config.yaml
head_dim: 32
norm_place: "pre"
bias: "none"
init: "trunc"
MLP neurons of a small language model. Each row is named by its layer, matrix (up: input weights) and neuron, and shows model dimensions 32-127. Each number is 50 + 15 x the weight over its row's rms, rounded and kept within 0 to 99.
After each neuron's rows, "fires after" lists the tokens most often just before its 100 highest values on Wikipedia text that the model never trained on.

L7.up379:50 63 34 39 66 53 44 56 34 43 68 58 31 45 63 53 28 33 64 59 30 34 53 46 56 29 58 24 60 61 60 73 26 37 66 57 61 45 33 24 58 80 44 48 33 20 27 56 60 50 41 60 50 41 59 56 61 66 67 50 48 77 66 32 42 72 43 36 47 39 53 24 50 43 48 53 72 41 42 56 22 49 65 40 50 50 78 35 50 49 53 38 44 50 33 79
fires after: "9", "8", "7", "6"

L8.up31:66 52 45 31 40 63 26 56 60 50 69 77 44 57 35 61 45 40 24 45 59 55 32 59 53 35 51 28 42 59 37 70 51 46 60 36 62 51 49 53 43 61 77 34 46 50 48 70 38 56 33 44 55 46 42 44 69 28 38 51 14 64 48 48 78 47 18 28 46 62 31 63 64 51 47 47 24 28 27 65 72 73 66 70 28 58 50 55 58 60 42 66 47 73 28 58
fires after: " |", " as", " not"

L10.up271:70 54 30 39 68 68 58 35 60 60 13 40 39 74 23 54 63 41 51 62 56 61 35 43 63 01 55 59 47 41 52 41 75 54 44 57 47 81 50 39 50 70 42 66 49 34 51 53 28 21 53 52 52 59 58 52 27 72 47 30 19 57 58 73 43 54 48 57 49 48 68 44 34 62 30 42 60 46 63 44 37 32 54 44 38 49 39 70 46 39 47 55 36 22 20 36
fires after: " |", "0", " United"

L11.up587:45 43 40 33 60 46 28 46 55 50 73 42 55 32 21 67 47 50 85 19 50 13 31 47 44 61 51 75 58 66 45 30 36 33 43 46 51 46 73 51 60 44 66 57 57 58 46 29 38 57 29 51 40 44 46 51 56 53 60 66 62 35 56 39 30 57 51 32 52 46 44 48 29 72 18 96 67 55 59 73 58 71 64 68 36 65 35 78 14 58 57 63 61 65 58 60
fires after: " ", " #", " pro"

L8.up188:48 60 40 48 53 57 58 67 51 59 56 43 52 64 61 56 51 75 68 31 37 43 67 57 36 62 69 64 49 68 36 34 56 42 24 44 34 53 47 36 38 44 38 57 55 43 70 63 24 50 56 65 73 48 62 64 65 43 86 37 70 54 66 23 50 42 40 69 45 71 62 39 26 16 36 65 20 66 66 50 30 69 37 56 47 70 53 55 61 27 26 70 64 31 93 73
fires after: " ", "2", "1"

L7.up561:61 51 30 66 43 48 56 85 35 57 55 52 11 43 29 44 24 44 58 47 37 72 48 47 30 61 38 51 49 46 69 63 60 45 40 68 44 26 51 40 65 58 52 50 36 46 45 49 54 51 51 74 82 46 26 44 55 59 56 76 37 47 41 29 77 34 47 59 68 72 73 67 62 32 42 53 56 82 45 76 32 50 47 50 65 41 78 29 64 70 68 19 56 58 42 58
fires after: " =", "\n"

L6.up424:81 42 49 29 55 48 21 31 26 43 70 52 60 34 35 52 28 67 38 51 45 38 82 42 53 40 63 44 26 44 48 70 49 61 85 45 76 54 54 37 41 49 48 57 30 47 49 22 47 38 61 42 28 42 61 51 52 68 70 16 27 36 68 32 43 29 54 30 38 51 80 56 70 32 46 62 67 66 79 70 33 79 70 45 37 27 29 57 47 70 47 55 78 35 47 69
fires after: "1", "0", "9", "2", "7"

L9.up305:43 46 66 54 82 40 57 17 40 46 38 55 52 72 44 51 56 53 74 50 27 33 76 45 64 42 73 34 50 45 61 44 46 21 31 42 47 49 57 58 42 39 47 64 54 76 53 34 42 61 39 73 16 41 20 43 29 73 39 54 59 59 54 54 47 76 58 59 64 60 45 32 61 36 55 25 54 60 72 49 54 55 69 72 40 39 35 53 15 49 41 62 57 70 29 55
fires after: " ", "1"

L9.up74:60 30 20 65 40 14 86 65 75 27 65 62 35 54 33 79 52 60 61 72 33 66 29 59 43 54 54 38 49 58 71 58 42 33 72 51 51 68 47 51 57 77 37 40 44 44 63 54 41 37 52 46 29 50 37 42 41 52 41 66 58 41 57 38 49 17 67 81 51 70 63 40 34 29 22 68 29 69 46 30 47 58 37 56 52 46 70 35 42 76 55 54 28 67 42 65
fires after: "1", "9", ",", "2", " ", "|"

L8.up640:37 34 37 51 37 53 57 45 30 44 55 33 58 44 51 32 38 56 80 45 55 34 35 46 46 52 42 61 67 54 52 43 51 27 66 66 52 41 57 56 51 63 67 65 52 48 47 49 36 32 56 45 26 53 54 35 60 64 55 74 47 74 63 51 63 48 74 55 44 63 29 69 48 27 46 37 41 56 65 26 54 71 32 51 42 56 72 42 53 88 75 37 34 46 75 39
fires after: "==", "|", "===", " |", " "

L7.up765:35 07 48 48 57 31 46 61 64 29 46 50 44 28 62 19 65 33 73 57 43 54 52 55 65 45 22 84 42 53 36 87 81 55 34 31 74 34 53 62 67 19 54 55 48 39 72 54 32 73 54 62 50 58 51 69 61 53 81 36 62 35 54 68 39 43 30 41 30 28 56 37 44 40 34 37 34 50 50 73 48 58 47 42 42 53 44 51 36 54 44 48 36 73 30 54
fires after: " |", " ", "d", "t", "2"

L4.up257:40 42 20 29 50 62 37 45 43 59 39 25 36 42 41 63 22 80 44 57 35 34 45 59 66 39 56 50 42 43 15 39 49 63 65 46 33 34 34 33 31 94 31 73 61 47 33 75 49 62 24 45 67 62 32 75 64 34 53 70 42 70 49 57 49 37 41 49 69 50 47 64 78 52 52 52 63 49 62 47 55 58 60 36 84 50 66 30 48 46 42 25 40 44 69 58
fires after: "0", "8", "9", "5", "4"

L9.up47:51 29 35 58 45 24 60 25 40 40 39 74 41 56 31 48 39 70 50 52 69 62 43 53 60 56 58 83 75 49 77 55 50 54 86 34 91 41 69 41 41 30 47 46 12 52 31 74 29 51 77 47 59 61 40 54 49 63 33 43 68 45 59 64 69 40 75 67 62 59 54 37 42 39 68 64 62 29 27 59 57 32 34 27 58 49 95 31 48 61 62 65 55 45 43 38
fires after: "1", "2", " ", "-", "N", "9"

L7.up665:46 55 37 72 54 54 24 56 76 70 29 70 09 31 33 40 55 73 67 46 62 61 80 58 37 33 43 57 36 47 54 39 35 47 53 39 36 45 55 39 52 60 34 59 43 26 56 45 67 43 86 59 30 24 40 36 51 62 66 34 84 42 51 43 38 40 47 48 73 38 41 64 45 43 52 55 54 81 46 45 52 45 27 43 35 77 63 24 52 68 34 73 63 62 49 56
fires after: "\n", " ", "1"

L11.up521:50 29 51 20 48 61 29 55 76 31 42 39 50 65 57 52 58 48 73 58 15 73 47 53 47 32 27 39 60 72 29 60 57 30 48 49 80 44 53 40 24 45 56 59 61 45 39 53 51 54 53 59 42 74 50 40 21 57 37 42 56 40 66 62 68 63 37 50 37 28 74 84 30 45 79 53 50 35 34 77 51 58 58 35 33 44 40 72 28 46 37 33 68 17 18 51
fires after: " |", " Re", " per"

L9.up337:34 42 41 46 49 59 37 35 51 56 44 53 19 32 50 61 85 59 39 59 46 50 62 67 75 39 31 95 70 56 39 51 34 57 35 43 54 26 29 27 46 27 30 37 44 64 48 39 61 72 43 40 42 67 52 53 56 56 51 18 44 35 59 49 38 28 76 66 45 46 76 64 72 49 34 59 79 67 47 54 43 53 43 57 67 55 57 26 63 22 56 49 39 35 52 55
fires after: " (", "0", "\n", "9"

L8.up25:09 40 43 62 69 29 54 26 38 43 99 63 36 51 62 60 51 27 33 54 42 60 43 77 17 70 50 33 56 62 69 53 32 74 53 75 37 52 68 55 36 83 41 42 39 63 75 69 52 40 59 69 50 51 64 33 45 52 46 52 11 64 44 60 29 45 25 51 42 28 58 45 58 32 47 65 55 59 23 54 60 58 56 50 49 64 63 51 41 59 37 36 58 41 52 43
fires after: " ", " R", " Col", " (", " of"

L6.up38:28 54 69 53 54 60 42 65 65 52 68 57 80 59 35 63 45 30 54 47 57 38 52 59 43 90 51 63 52 51 52 37 32 42 39 67 34 49 70 45 49 86 75 61 37 43 46 73 21 32 64 65 42 45 61 43 73 62 64 51 65 52 33 52 24 49 55 60 34 68 52 49 53 47 32 76 53 77 34 64 43 75 47 39 24 52 44 56 45 74 71 52 65 71 51 34
fires after: " ", "On", " Joan"

L10.up99:45 29 74 47 68 53 64 62 80 52 46 20 41 44 39 70 74 60 31 80 58 39 63 56 49 27 65 53 97 74 29 53 44 33 50 41 41 57 36 35 29 39 34 28 61 47 49 34 78 46 57 34 67 43 29 39 60 65 56 49 65 49 40 46 74 27 29 51 38 53 52 67 68 59 52 52 47 41 26 51 49 34 58 42 40 48 36 32 48 47 25 66 63 37 20 57
fires after: "0", "9", " |"

L7.up494:30 43 30 36 67 23 37 72 54 61 61 61 47 64 34 48 39 77 51 88 65 69 44 47 51 51 57 50 55 56 70 40 43 41 44 75 43 69 32 65 56 54 43 59 61 49 52 47 39 43 33 69 83 22 55 37 54 44 39 47 68 37 63 65 49 43 52 40 55 45 61 23 37 41 26 79 67 77 49 45 45 61 56 60 68 59 78 67 39 60 58 37 63 44 32 57
fires after: "1", " re", "8", "9"

L8.up181:70 49 36 38 59 56 61 33 34 72 61 59 38 47 58 39 25 40 56 38 59 70 58 51 52 39 44 36 35 67 99 62 41 26 39 69 60 30 22 76 69 51 46 37 47 52 34 40 58 65 16 41 54 23 57 69 36 59 43 63 58 32 38 60 18 50 49 69 76 49 64 51 56 64 21 39 50 63 43 71 57 81 49 46 39 64 68 44 60 26 53 49 59 58 74 74
fires after: " ", "'", "0", "\n"

L6.up128:31 49 35 14 47 29 27 53 73 69 76 38 55 56 49 52 41 15 48 43 48 84 42 38 54 42 48 58 47 26 50 71 43 45 55 69 59 52 25 42 43 79 58 39 49 52 73 82 55 58 50 40 44 53 46 41 36 53 48 53 51 49 44 59 78 39 76 47 33 65 52 62 48 67 53 36 57 45 55 28 60 75 52 39 50 54 45 36 40 71 65 52 55 67 34 54
fires after: " to", " can", " not", " referred"

L4.up152:56 55 70 54 58 46 35 54 59 53 48 46 46 53 35 57 71 62 59 53 59 52 80 63 36 35 60 49 76 61 52 76 14 52 45 19 74 67 67 28 31 66 27 41 25 86 54 39 79 68 45 46 75 53 43 44 60 33 49 30 32 72 79 40 51 57 18 44 48 48 71 47 71 45 53 44 68 53 58 66 41 61 47 56 55 21 37 35 61 49 57 40 43 32 32 79
fires after: "9", "2", "1", "0", "8", "4"

L12.up300:46 40 48 34 66 70 54 56 69 41 79 51 14 59 54 64 79 60 33 61 52 54 61 68 56 46 72 56 57 73 37 37 51 21 13 36 59 45 29 69 35 09 31 43 38 62 27 29 65 74 45 33 70 50 53 32 65 23 37 66 78 47 44 69 46 52 38 35 30 47 83 53 53 52 21 37 61 44 50 48 49 58 41 42 61 44 55 49 41 43 76 49 58 31 47 47
fires after: " ", "9", " (", "–"

L11.up751:71 39 31 67 22 18 41 53 45 61 69 46 67 76 53 57 50 69 37 69 40 75 39 72 53 39 51 69 51 53 65 69 55 72 54 58 05 36 44 52 58 56 42 17 23 63 22 58 55 64 69 18 63 44 79 48 55 22 58 45 50 71 43 46 44 32 72 57 77 53 57 27 47 66 43 64 68 38 19 43 36 63 48 47 33 26 63 38 63 68 52 54 42 54 38 49
fires after: "9", "0", "|", " |", " "

L9.up543:36 74 33 48 69 38 54 38 48 62 29 64 52 48 40 64 44 53 69 49 58 56 66 61 32 56 61 41 22 69 56 31 43 41 56 34 20 40 68 59 32 54 38 44 66 53 53 54 65 64 41 55 33 39 58 40 37 50 73 19 74 63 44 19 42 53 60 61 47 51 31 46 37 15 32 59 60 58 61 15 48 51 50 49 62 89 44 25 54 58 35 42 74 54 46 78
fires after: "\n", " ", " Length", "1"

L4.up94:50 38 26 58 59 50 56 38 51 57 48 58 50 45 50 80 36 36 46 39 21 60 71 47 53 56 72 60 45 37 41 24 42 68 66 44 60 47 72 39 31 60 44 64 55 14 41 45 48 50 20 66 63 33 77 58 53 62 71 37 49 68 63 52 35 75 21 69 23 54 52 41 77 27 35 42 25 57 44 74 28 33 47 44 82 65 61 20 35 45 37 50 27 65 75 55
fires after: "7", "9", "8", "1", "6", "2"

L10.up438:46 27 49 38 68 41 36 76 27 44 34 94 70 53 35 35 62 45 21 43 42 31 66 68 52 75 43 41 60 31 40 50 69 39 59 28 43 22 55 44 48 75 40 61 75 55 49 54 16 54 47 74 48 44 50 55 72 30 54 58 59 37 39 66 49 27 43 53 62 61 53 54 39 66 46 74 39 38 29 49 32 50 53 58 54 39 72 67 68 51 72 62 81 45 38 55
fires after: "0", "9", " ", "|", " /", "1"